Weights of a small GPT-style language model, trained from scratch on English Wikipedia.
Size: 10 layers, 2 heads of 96, MLP 512 SwiGLU, vocabulary 4096, 6M parameters.
Architecture: RMSNorm before each block, rotary positions, no biases in attention or MLP, untied embeddings.
Training: a variant of Muon for these matrices, 133M tokens, 4065 steps.
MLP neurons of a small language model. Each row is named by its layer, matrix (down: output weights) and neuron, and shows model dimensions 80-143. Each number is 200 + 40 x the weight over its row's rms, rounded and kept within 0 to 999. A neuron's up and down rows have the sign that makes its largest values positive.
A block is one neuron, or neurons of one layer that tend to fire together. After each block is what it responds to, as a language model described it from the Wikipedia text at the highest values.

L5.down137,152,222,246,258,194,221,163,150,247,190,142,159,219,262,208,212,243,199,210,171,227,204,275,159,145,249,146,271,209,197,219,208,146,211,143,157,238,208,186,173,192,187,188,212,177,122,203,209,253,182,153,221,115,132,155,198,200,196,256,188,199,221,240,234
L5.down299,172,162,231,210,197,140,178,200,109,187,217,195,187,145,185,232,224,185,224,258,235,135,217,154,213,188,231,152,214,295,230,177,199,193,264,204,140,191,154,225,198,147,168,196,265,275,185,222,230,157,139,212,254,193,200,199,174,196,182,94,243,207,178,188
L5.down391,99,263,246,159,199,177,261,238,238,201,167,222,201,149,215,202,158,237,148,236,202,227,175,229,268,167,152,114,154,171,273,195,255,200,195,182,204,272,166,197,221,151,230,276,200,263,159,201,185,245,165,152,129,141,192,186,275,156,271,165,170,217,187,172
L5.down421,154,232,248,259,120,247,184,122,209,273,270,232,186,255,215,230,267,138,181,286,145,181,195,155,221,301,203,175,203,195,311,215,149,208,209,246,134,184,248,144,232,202,196,208,194,166,174,177,216,204,194,188,183,171,189,155,261,181,252,150,194,188,208,300
Biography lead verb

L6.down3,195,215,218,231,241,174,184,224,140,155,197,212,229,176,162,138,229,236,200,206,253,203,237,177,213,204,180,156,133,175,159,212,189,250,190,136,221,133,270,221,199,227,236,229,185,135,228,173,231,207,247,183,181,201,182,124,154,130,166,307,151,162,132,190
L6.down25,209,158,171,228,196,193,187,189,237,168,273,152,198,243,198,246,168,231,211,192,190,185,225,216,213,255,182,125,148,197,202,137,191,241,269,4,201,143,177,219,244,239,198,149,165,200,190,206,240,182,222,221,169,221,162,154,121,134,157,175,201,160,251,214
L6.down69,183,168,185,211,257,189,258,224,156,106,172,249,142,200,205,211,164,244,224,244,180,256,208,261,165,261,281,277,196,190,241,214,147,201,169,237,193,191,193,238,171,165,192,228,198,197,249,219,164,157,223,193,219,283,217,140,232,130,174,164,131,223,141,199
L6.down166,159,223,238,285,158,199,235,186,234,226,173,195,153,191,227,262,158,213,235,204,187,108,228,229,174,263,215,159,181,242,208,141,206,263,248,180,162,243,179,161,160,153,194,180,193,222,75,193,208,116,216,338,198,221,192,201,185,155,245,204,158,241,266,154
L6.down176,193,181,201,163,214,182,222,242,196,152,173,132,175,163,175,186,123,204,135,185,227,174,270,194,170,222,268,231,191,94,175,152,225,212,215,191,143,158,109,213,165,279,170,149,169,186,212,207,176,133,224,222,147,256,269,263,184,166,138,210,231,220,209,206
L6.down190,218,208,202,150,276,249,176,250,184,268,264,273,216,139,192,154,201,205,216,237,176,173,224,175,217,141,201,240,169,220,180,243,174,244,200,188,215,153,213,131,150,180,227,229,276,176,196,175,222,229,134,240,254,250,173,136,230,209,159,241,203,228,189,186
L6.down224,232,243,198,256,172,175,202,170,164,137,202,212,230,231,169,254,229,137,199,218,252,140,225,195,201,193,263,227,170,276,108,209,190,207,207,192,164,185,159,251,207,239,201,218,176,185,208,219,175,220,144,163,179,122,280,122,173,114,163,232,205,172,240,179
L6.down236,151,282,181,210,246,238,140,152,212,206,179,158,58,153,168,200,163,250,143,172,126,207,217,278,231,193,219,188,230,245,173,211,158,215,247,132,213,235,133,252,142,227,259,218,214,180,214,172,189,245,177,164,205,208,200,198,205,195,187,173,252,138,173,122
L6.down285,188,218,202,152,250,200,221,166,188,185,217,262,178,179,217,218,254,228,257,164,110,204,154,255,229,181,247,171,244,223,174,163,161,256,200,227,166,230,137,215,226,210,201,189,210,180,253,157,163,215,194,213,183,220,189,184,173,215,121,345,179,180,239,264
L6.down316,171,165,295,204,211,170,194,260,282,149,202,201,208,207,207,185,206,161,187,211,205,76,168,226,209,198,278,244,200,158,204,197,213,147,153,84,95,178,262,206,201,158,155,246,260,222,188,216,220,224,198,256,175,205,233,199,209,139,203,204,204,308,219,279
L6.down322,175,186,214,193,222,220,200,133,241,190,221,185,197,201,159,246,156,145,181,158,238,168,231,253,264,141,212,192,136,185,222,123,199,216,185,180,186,196,246,224,213,144,256,106,120,213,198,274,216,245,145,168,188,164,194,220,256,158,115,197,145,227,244,160
L6.down350,176,153,246,125,199,198,179,213,236,180,162,270,231,272,162,149,218,151,191,101,205,184,156,135,237,152,217,224,174,190,257,157,140,206,235,179,185,175,179,169,195,161,198,216,250,149,158,207,175,166,211,208,213,157,244,192,191,177,129,236,197,222,246,163
L6.down418,227,252,195,192,217,193,194,200,159,243,256,208,217,239,233,224,239,169,187,223,195,203,194,212,180,175,169,123,208,228,206,303,196,200,236,86,224,230,200,201,234,184,145,127,223,131,203,200,167,224,222,199,199,138,241,204,239,108,141,242,227,263,208,157
L6.down432,274,212,182,186,273,211,200,220,290,215,237,165,251,193,194,235,240,196,231,176,184,199,175,253,220,224,142,216,206,210,209,175,228,238,235,29,159,217,197,233,241,236,272,262,248,203,238,184,230,234,235,208,239,262,185,187,241,99,210,203,182,182,168,189
L6.down465,167,226,227,177,183,164,203,196,221,215,219,125,201,226,187,194,198,123,227,280,235,234,153,173,186,247,146,221,260,274,191,206,218,222,196,230,214,207,179,191,138,272,257,287,170,131,186,244,210,150,180,167,232,282,210,169,172,176,213,199,235,212,210,209
L6.down483,167,173,183,202,228,211,192,211,180,174,206,193,219,161,173,193,169,177,158,246,186,163,193,227,240,254,206,168,159,198,142,163,188,192,223,100,217,187,255,305,199,241,234,121,179,180,159,246,191,253,231,200,202,146,159,141,210,82,211,171,174,179,263,204
Verb ending before object

L6.down48,126,213,99,208,201,111,156,195,170,250,180,164,262,149,211,212,236,207,179,136,261,274,258,265,230,193,177,261,185,215,206,220,128,228,216,287,163,236,248,165,230,208,227,179,229,234,220,201,141,193,225,208,198,151,208,195,122,166,241,256,209,254,185,171
L6.down72,197,183,173,125,181,211,267,245,125,184,259,151,197,195,157,233,282,170,214,127,152,159,187,228,225,141,189,232,220,252,208,180,289,193,223,204,195,104,238,174,160,126,140,195,213,205,263,167,200,205,154,232,166,201,184,217,207,100,114,169,214,296,145,164
L6.down83,180,285,240,286,225,198,147,185,217,186,108,152,239,256,201,261,242,274,259,210,218,240,177,160,253,235,288,229,206,195,237,172,186,265,186,201,178,140,159,243,236,161,202,168,227,242,126,170,229,185,178,173,216,154,234,240,194,215,176,216,243,275,153,225
L6.down143,189,208,208,220,164,154,214,183,188,247,195,162,131,148,242,220,205,249,160,199,239,147,174,254,263,146,262,182,175,138,214,170,237,320,183,208,95,227,167,203,280,190,262,154,234,192,158,223,252,132,193,237,147,116,150,232,176,96,216,217,166,227,197,168
L6.down157,201,185,199,220,126,218,166,227,261,133,191,244,309,169,228,176,119,203,237,196,180,145,191,184,169,252,160,183,287,181,205,191,206,221,205,241,186,161,136,161,238,252,208,194,204,189,273,154,190,192,244,151,225,176,142,136,234,294,212,160,218,161,164,233
L6.down199,222,138,206,155,229,202,116,157,174,153,208,219,234,222,209,184,211,240,236,196,213,257,267,149,225,215,196,146,237,212,278,140,186,221,193,236,216,108,175,178,210,182,190,194,178,192,178,212,325,232,145,184,168,185,187,210,174,191,186,204,236,208,213,127
L6.down217,227,178,149,213,150,232,177,179,218,132,251,144,162,235,213,186,113,266,244,255,171,181,293,234,241,178,189,251,208,167,334,180,190,201,220,163,189,184,164,245,235,169,174,247,110,182,163,239,160,136,250,186,234,220,213,272,262,235,169,144,206,236,171,210
L6.down222,167,274,208,183,192,178,140,197,147,188,241,209,138,166,190,201,225,209,218,216,208,187,214,228,219,207,145,190,141,160,240,165,192,179,154,294,148,244,186,130,135,225,248,127,211,144,183,267,227,159,156,227,185,192,245,125,215,185,233,163,167,186,147,175
L6.down255,113,224,209,182,198,158,260,174,144,224,199,296,186,251,257,228,278,162,157,213,234,261,214,137,197,171,199,152,321,229,154,311,214,284,235,207,219,204,175,145,147,219,235,163,186,171,145,151,154,238,118,255,181,215,214,171,144,202,214,198,210,196,186,159
L6.down273,183,243,188,187,198,218,225,201,195,119,181,239,251,180,160,165,178,233,178,176,247,172,200,189,214,107,200,285,157,217,286,257,197,275,202,162,230,182,175,157,289,163,194,226,192,209,163,189,156,201,186,201,245,191,214,208,257,234,144,218,131,161,141,201
L6.down291,183,160,189,205,176,176,225,188,160,187,180,151,211,193,249,266,175,214,228,192,186,239,261,158,197,164,170,181,185,127,191,216,204,170,201,163,122,102,146,192,188,260,246,169,210,148,211,113,169,238,135,151,227,185,197,216,160,167,191,141,262,228,203,153
L6.down297,219,208,277,124,186,128,154,185,160,196,215,197,138,290,246,230,179,216,177,197,192,331,190,298,260,189,289,215,220,101,199,165,155,184,185,234,184,166,214,249,226,171,181,133,204,217,262,180,192,203,258,144,151,159,220,102,181,193,178,225,207,210,135,205
L6.down309,234,171,195,192,181,242,195,219,191,183,240,177,214,279,274,200,197,203,233,199,288,182,205,152,185,172,166,250,234,268,213,209,147,208,173,330,192,199,184,183,253,204,233,182,143,204,197,252,272,261,254,150,250,192,187,178,180,231,187,224,193,160,218,217
L6.down422,145,167,245,166,238,239,297,243,303,219,188,236,212,249,282,172,203,171,171,240,228,219,205,110,223,154,217,202,243,193,190,234,233,197,238,198,170,176,150,208,255,187,238,149,211,160,166,215,215,125,249,246,159,244,201,212,221,252,213,181,221,225,252,226
L6.down454,197,230,219,218,161,185,155,173,222,267,285,169,174,224,173,195,184,190,211,153,148,167,245,243,249,197,198,185,199,227,265,232,160,257,155,241,215,223,149,204,279,233,182,153,270,160,146,165,226,153,193,216,229,260,166,190,268,184,184,149,178,321,209,201
L6.down509,238,267,201,254,168,269,159,72,203,173,247,277,206,164,256,286,203,230,187,253,249,134,220,175,216,185,204,267,188,179,209,187,196,200,195,120,122,294,185,208,253,174,239,175,211,145,187,149,239,173,143,164,268,161,198,159,237,164,237,233,188,229,200,177
Function words after pronouns

L6.down13,231,245,171,165,223,224,272,269,163,188,192,218,183,188,199,147,162,188,204,218,171,178,203,204,184,124,171,209,209,167,231,250,198,270,126,284,246,175,228,207,213,256,210,199,233,262,159,186,233,209,258,174,201,131,216,243,252,183,205,181,215,219,224,182
L6.down31,229,162,278,196,179,193,226,265,233,168,192,169,202,184,184,162,196,189,246,261,184,173,148,177,185,128,188,190,275,174,214,48,271,173,152,194,192,246,206,102,246,201,189,237,173,187,131,167,235,245,220,135,199,139,240,167,188,188,236,144,269,141,203,274
L6.down60,188,169,147,223,280,156,198,214,220,225,166,185,251,206,167,158,150,198,208,260,202,211,266,132,233,225,207,180,178,161,206,194,230,200,168,188,256,191,213,204,265,224,261,179,192,146,125,275,139,219,152,156,203,174,276,242,208,142,124,177,136,220,238,203
L6.down106,234,200,224,186,176,152,215,185,251,157,179,165,197,243,150,222,121,211,258,263,176,215,165,278,127,172,230,197,152,254,177,202,197,183,220,282,195,221,257,231,202,216,166,283,166,243,150,235,247,168,184,119,272,240,239,136,199,301,142,220,189,224,193,159
L6.down132,220,189,194,237,167,218,221,224,128,191,193,179,222,181,237,197,155,304,176,204,220,219,288,210,305,158,170,240,201,234,202,174,209,218,226,244,187,171,178,273,197,182,213,166,203,219,214,238,181,217,147,171,245,170,94,136,200,160,193,165,228,239,259,202
L6.down160,203,253,204,224,170,149,229,285,186,125,284,222,252,144,143,254,224,222,154,181,128,262,145,223,255,196,247,150,104,150,227,228,220,164,212,214,226,238,148,234,204,139,194,268,181,108,163,208,221,195,228,159,235,225,151,211,171,174,242,144,212,178,188,158
L6.down250,223,258,199,285,186,147,146,181,213,179,172,216,158,120,222,186,247,128,234,162,204,220,224,158,231,178,264,211,160,181,231,114,201,199,134,210,181,203,198,263,81,183,175,243,195,216,185,155,192,203,253,130,172,199,175,244,245,263,207,226,223,208,168,179
L6.down300,210,271,255,159,160,214,234,176,277,219,209,138,212,251,151,142,167,141,153,288,148,232,148,187,143,155,199,217,125,200,174,203,218,197,185,118,231,196,226,177,204,151,266,162,207,267,241,267,173,159,215,134,159,196,198,187,218,166,219,204,215,199,196,206
L6.down317,179,176,193,142,211,208,274,254,153,134,225,184,146,262,198,128,197,230,220,212,242,198,230,238,231,200,222,221,233,202,255,226,176,176,200,194,193,135,214,223,186,217,192,262,125,244,146,182,223,154,163,176,172,196,176,204,203,257,198,162,202,242,233,174
L6.down329,133,192,187,274,231,162,247,162,161,178,233,213,174,197,205,197,116,175,163,108,248,190,267,231,189,246,223,174,213,245,209,220,202,217,182,260,128,228,272,234,146,150,202,210,169,206,170,172,181,212,236,210,179,152,162,217,165,296,251,171,110,160,200,149
L6.down343,215,312,193,162,192,255,155,168,180,219,154,210,173,211,206,145,165,252,187,158,201,173,203,135,188,176,224,244,224,220,160,206,200,215,253,214,214,233,241,217,203,218,205,229,253,235,254,195,213,238,216,217,238,211,215,263,198,193,203,254,204,223,131,103
L6.down352,229,132,243,161,215,224,211,186,220,184,158,148,221,153,196,218,213,141,224,164,235,183,187,157,195,151,237,243,193,220,190,249,287,231,111,190,201,224,190,220,212,170,200,186,210,213,188,172,124,167,145,249,201,236,98,234,255,213,262,231,168,199,215,240
L6.down386,160,145,188,179,184,169,226,170,186,158,204,281,196,232,265,192,209,199,173,232,184,160,266,185,286,188,266,128,218,217,197,227,132,200,148,315,208,188,94,214,145,211,278,248,178,262,232,191,202,180,187,218,227,141,224,233,243,203,179,165,137,257,214,170
L6.down415,170,174,208,212,242,161,254,248,198,209,282,174,215,208,166,204,165,236,225,209,198,183,152,197,277,153,212,165,201,153,194,218,180,269,205,179,204,210,301,145,181,156,229,153,110,168,166,225,199,161,194,183,143,220,176,176,192,134,209,234,129,132,139,211
L6.down436,180,245,138,228,144,174,242,242,203,230,191,258,296,186,133,198,258,192,232,203,254,195,204,204,221,182,164,115,190,199,220,126,219,204,109,205,120,205,188,196,141,223,175,216,253,184,181,255,182,154,154,244,222,208,132,228,269,192,166,205,281,220,157,226
L6.down460,203,258,225,243,203,274,189,183,127,131,218,181,281,156,221,173,230,223,207,209,189,185,247,292,156,212,192,214,160,146,214,172,246,184,191,104,186,244,259,277,221,120,236,170,213,178,151,132,234,135,163,183,215,183,245,141,249,201,158,250,187,189,191,237
Article-opening line break

L4.down413,198,146,182,205,169,219,194,163,155,255,217,203,242,208,236,208,200,231,207,175,215,193,222,145,247,205,211,215,183,213,231,251,159,203,198,186,179,145,209,267,192,284,252,208,192,165,166,219,164,166,162,147,184,176,135,152,199,207,209,191,99,206,112,232
Mid-word continuation pieces

L5.down34,132,207,199,138,156,257,210,210,198,132,236,183,163,225,177,193,272,267,197,228,260,170,220,228,203,206,275,232,156,210,216,136,221,246,280,174,216,117,189,250,164,137,133,209,186,177,235,195,237,151,177,175,193,311,157,191,217,141,218,221,186,228,184,175
L5.down412,190,185,195,119,162,185,253,141,194,186,223,223,173,175,217,193,187,224,232,141,219,172,212,99,279,182,242,158,191,189,154,166,162,189,180,212,222,164,212,190,146,204,282,204,180,182,215,170,177,160,227,268,270,249,141,182,244,135,198,215,190,199,260,112
L5.down492,201,220,198,133,183,254,193,136,157,159,197,177,273,189,216,246,278,225,151,176,187,214,231,167,223,159,205,161,221,255,187,144,207,252,183,204,213,217,122,237,187,240,204,168,218,173,231,180,196,120,159,237,205,225,149,140,204,190,195,174,201,229,209,208
L5.down499,199,149,201,214,242,205,229,206,215,157,149,121,217,194,251,229,214,293,150,201,96,179,195,219,178,148,226,207,200,197,144,169,140,201,212,187,236,152,126,160,168,152,199,225,184,201,210,161,149,148,258,198,250,166,167,166,183,150,217,200,187,255,233,164
Completing main-verb tokens

L4.down255,121,257,240,213,167,185,211,199,151,223,104,250,267,170,235,188,250,229,157,175,176,203,144,173,212,203,207,234,193,161,180,287,230,224,217,188,201,153,270,224,221,193,265,174,219,197,188,210,214,124,84,146,228,153,207,258,204,166,172,209,201,193,134,227
Pre-verb auxiliaries and "to"

L6.down108,177,203,253,205,207,205,187,270,221,195,260,192,153,207,271,206,177,207,166,203,177,136,168,225,156,180,167,204,221,132,186,240,200,228,259,271,195,234,110,206,229,115,204,209,256,229,153,182,147,200,223,161,188,153,142,167,234,67,189,213,202,211,244,192
L6.down125,145,154,225,230,218,141,158,243,210,156,234,192,197,279,183,176,191,157,178,215,185,181,274,199,161,195,171,159,192,137,253,188,177,218,177,239,190,231,181,122,249,108,174,189,206,268,194,213,144,171,207,194,117,200,238,206,169,150,194,174,170,196,190,264
L6.down127,135,224,226,218,161,258,162,173,115,147,185,223,185,158,174,235,146,269,268,237,210,134,124,223,139,166,165,203,155,158,221,228,183,200,201,114,183,209,200,136,150,243,182,181,178,171,211,213,180,168,190,250,171,196,166,206,282,248,209,196,228,223,203,138
L6.down137,229,245,205,237,220,235,253,202,161,198,244,211,255,252,215,254,264,208,174,230,212,228,225,215,215,235,149,150,269,246,132,173,205,291,275,181,136,250,181,247,233,168,221,161,216,173,223,180,253,215,198,214,137,205,203,175,176,167,201,193,131,233,177,219
L6.down188,285,241,219,222,195,180,191,247,202,148,230,191,257,283,244,214,200,145,175,276,296,218,247,234,177,195,297,213,238,274,185,169,164,177,178,230,252,212,218,198,209,250,251,162,128,174,188,202,225,213,202,100,153,274,174,235,238,237,277,227,206,162,253,202
L6.down192,205,261,144,182,210,228,109,171,159,238,165,155,162,107,242,178,186,174,132,106,177,206,193,209,239,270,183,188,216,175,192,189,162,288,174,102,149,166,213,225,164,156,186,192,179,247,198,184,187,276,262,216,152,278,189,160,211,168,199,217,188,211,240,184
L6.down306,231,263,192,190,206,206,180,204,163,170,185,132,177,108,210,208,237,154,185,171,187,219,148,190,186,139,179,181,186,234,174,193,180,177,192,90,220,137,169,183,197,205,229,230,194,156,165,152,243,120,242,169,210,237,206,165,169,182,172,186,154,298,259,198
L6.down340,220,210,261,169,186,257,145,158,255,212,257,193,181,247,242,235,154,255,171,146,195,184,246,237,105,110,203,189,271,235,227,178,198,159,185,237,215,282,105,164,173,194,242,224,146,171,128,194,216,239,205,191,165,178,217,288,256,269,170,229,224,246,238,264
L6.down351,193,218,217,210,214,190,211,213,198,162,240,215,173,211,190,154,173,159,144,243,189,250,179,186,220,187,247,252,187,153,243,226,221,179,206,47,211,202,162,262,243,193,193,164,198,199,191,226,179,214,160,167,222,169,74,115,226,156,241,142,223,208,300,161
L6.down356,142,163,199,174,152,188,179,215,216,238,226,241,234,158,243,156,189,180,233,192,262,120,167,191,155,255,236,198,132,113,213,178,176,196,194,235,217,224,181,173,146,116,159,146,141,182,215,111,221,209,209,241,212,167,265,250,173,270,170,192,216,228,193,229
L6.down391,249,211,239,158,159,146,146,204,196,96,211,234,194,220,239,199,185,211,211,140,164,130,226,238,240,183,211,147,301,153,253,139,140,107,224,237,203,180,193,221,175,235,180,256,220,222,213,187,195,183,204,159,162,205,190,169,245,227,167,232,203,229,210,140
L6.down412,208,249,195,154,190,216,232,174,187,259,268,162,239,228,212,271,234,168,176,222,196,133,241,180,218,204,157,161,231,160,169,217,140,213,219,244,260,218,220,209,222,189,252,210,145,216,227,193,190,159,110,252,203,200,166,128,175,153,163,192,163,159,286,245
L6.down427,157,187,231,227,159,131,171,253,209,116,180,112,172,188,251,174,163,142,228,154,224,169,155,187,166,143,256,173,155,152,262,174,264,37,154,60,182,216,272,215,159,155,148,160,161,219,152,212,179,143,187,223,190,218,216,178,171,222,176,156,208,176,251,160
L6.down440,135,201,226,258,102,264,159,199,157,213,234,213,195,182,129,257,223,89,213,236,127,161,239,191,229,247,222,252,217,215,242,210,194,232,225,280,200,201,235,248,132,174,194,230,180,210,211,223,238,231,234,228,276,175,217,193,234,243,254,273,188,261,246,159
L6.down476,260,210,181,260,161,172,244,247,239,255,230,228,221,168,119,195,138,234,220,234,185,174,258,185,259,209,202,190,208,203,195,266,157,251,172,128,250,206,224,179,188,177,201,201,205,159,229,256,168,211,154,225,245,192,207,182,202,241,131,145,177,257,263,214
L6.down494,197,243,258,276,224,150,213,279,225,211,185,215,207,222,216,236,172,180,218,248,137,201,172,201,163,253,235,240,185,173,222,128,132,171,134,150,280,204,221,171,190,189,172,290,222,258,175,145,233,162,135,242,129,209,231,177,142,120,236,111,175,199,255,208
Clause-opening connectives

L5.down36,251,162,240,241,138,187,155,204,202,181,176,232,153,191,233,243,242,159,232,178,162,255,159,119,166,195,218,232,220,174,238,192,192,217,199,253,299,267,201,203,240,173,324,169,236,240,150,198,139,114,217,204,236,181,161,216,195,188,253,175,252,150,177,265
L5.down209,163,248,136,221,215,254,204,326,197,186,228,126,165,175,242,212,179,186,198,237,169,171,195,264,272,112,227,162,187,244,178,145,182,123,227,145,194,203,249,233,239,218,221,159,156,235,231,217,227,199,149,246,138,202,167,216,174,243,239,157,162,196,196,175
L5.down324,153,181,191,273,196,204,177,181,236,239,108,184,232,181,253,160,199,152,186,213,171,241,249,212,168,202,148,206,236,199,179,211,249,222,225,164,160,230,145,203,152,226,255,229,165,230,146,186,252,215,201,269,232,188,221,190,149,209,288,215,162,150,193,248
L5.down398,202,197,144,116,182,193,187,213,223,177,237,235,223,127,177,144,213,158,207,242,289,202,172,242,271,168,189,204,232,192,210,197,228,156,170,201,153,131,250,230,156,210,300,233,199,162,196,211,281,259,234,164,255,180,121,233,216,191,225,205,218,149,143,270
Partitive "of"

L5.down17,203,193,182,223,224,206,115,200,183,258,182,210,165,168,218,200,188,181,219,193,181,203,167,210,154,240,255,201,111,180,191,186,185,171,236,217,174,208,251,235,257,139,124,256,164,162,194,254,157,189,201,174,200,218,156,249,207,176,267,197,197,185,217,218
L5.down229,210,188,165,157,190,128,197,205,250,141,174,187,198,120,140,129,147,206,205,181,226,186,175,300,117,189,221,178,239,138,180,104,194,236,177,208,224,166,208,147,252,206,185,205,198,223,248,207,237,174,271,186,271,275,151,258,221,146,225,223,219,200,252,182
L5.down417,171,182,193,150,242,269,279,170,226,177,273,135,154,222,234,176,244,196,143,269,266,196,235,209,259,134,185,187,173,188,195,145,204,281,226,144,248,212,163,132,171,208,257,156,240,150,201,240,194,109,142,208,250,178,163,178,211,132,210,233,186,173,263,180
L5.down433,162,199,260,224,184,245,146,154,218,163,182,264,245,173,243,218,186,240,112,168,214,184,229,237,170,229,178,215,170,246,213,217,139,203,277,194,195,141,227,184,260,176,219,222,160,256,172,204,129,121,171,188,235,228,193,166,205,244,296,232,220,181,261,266
Comma after introductory phrase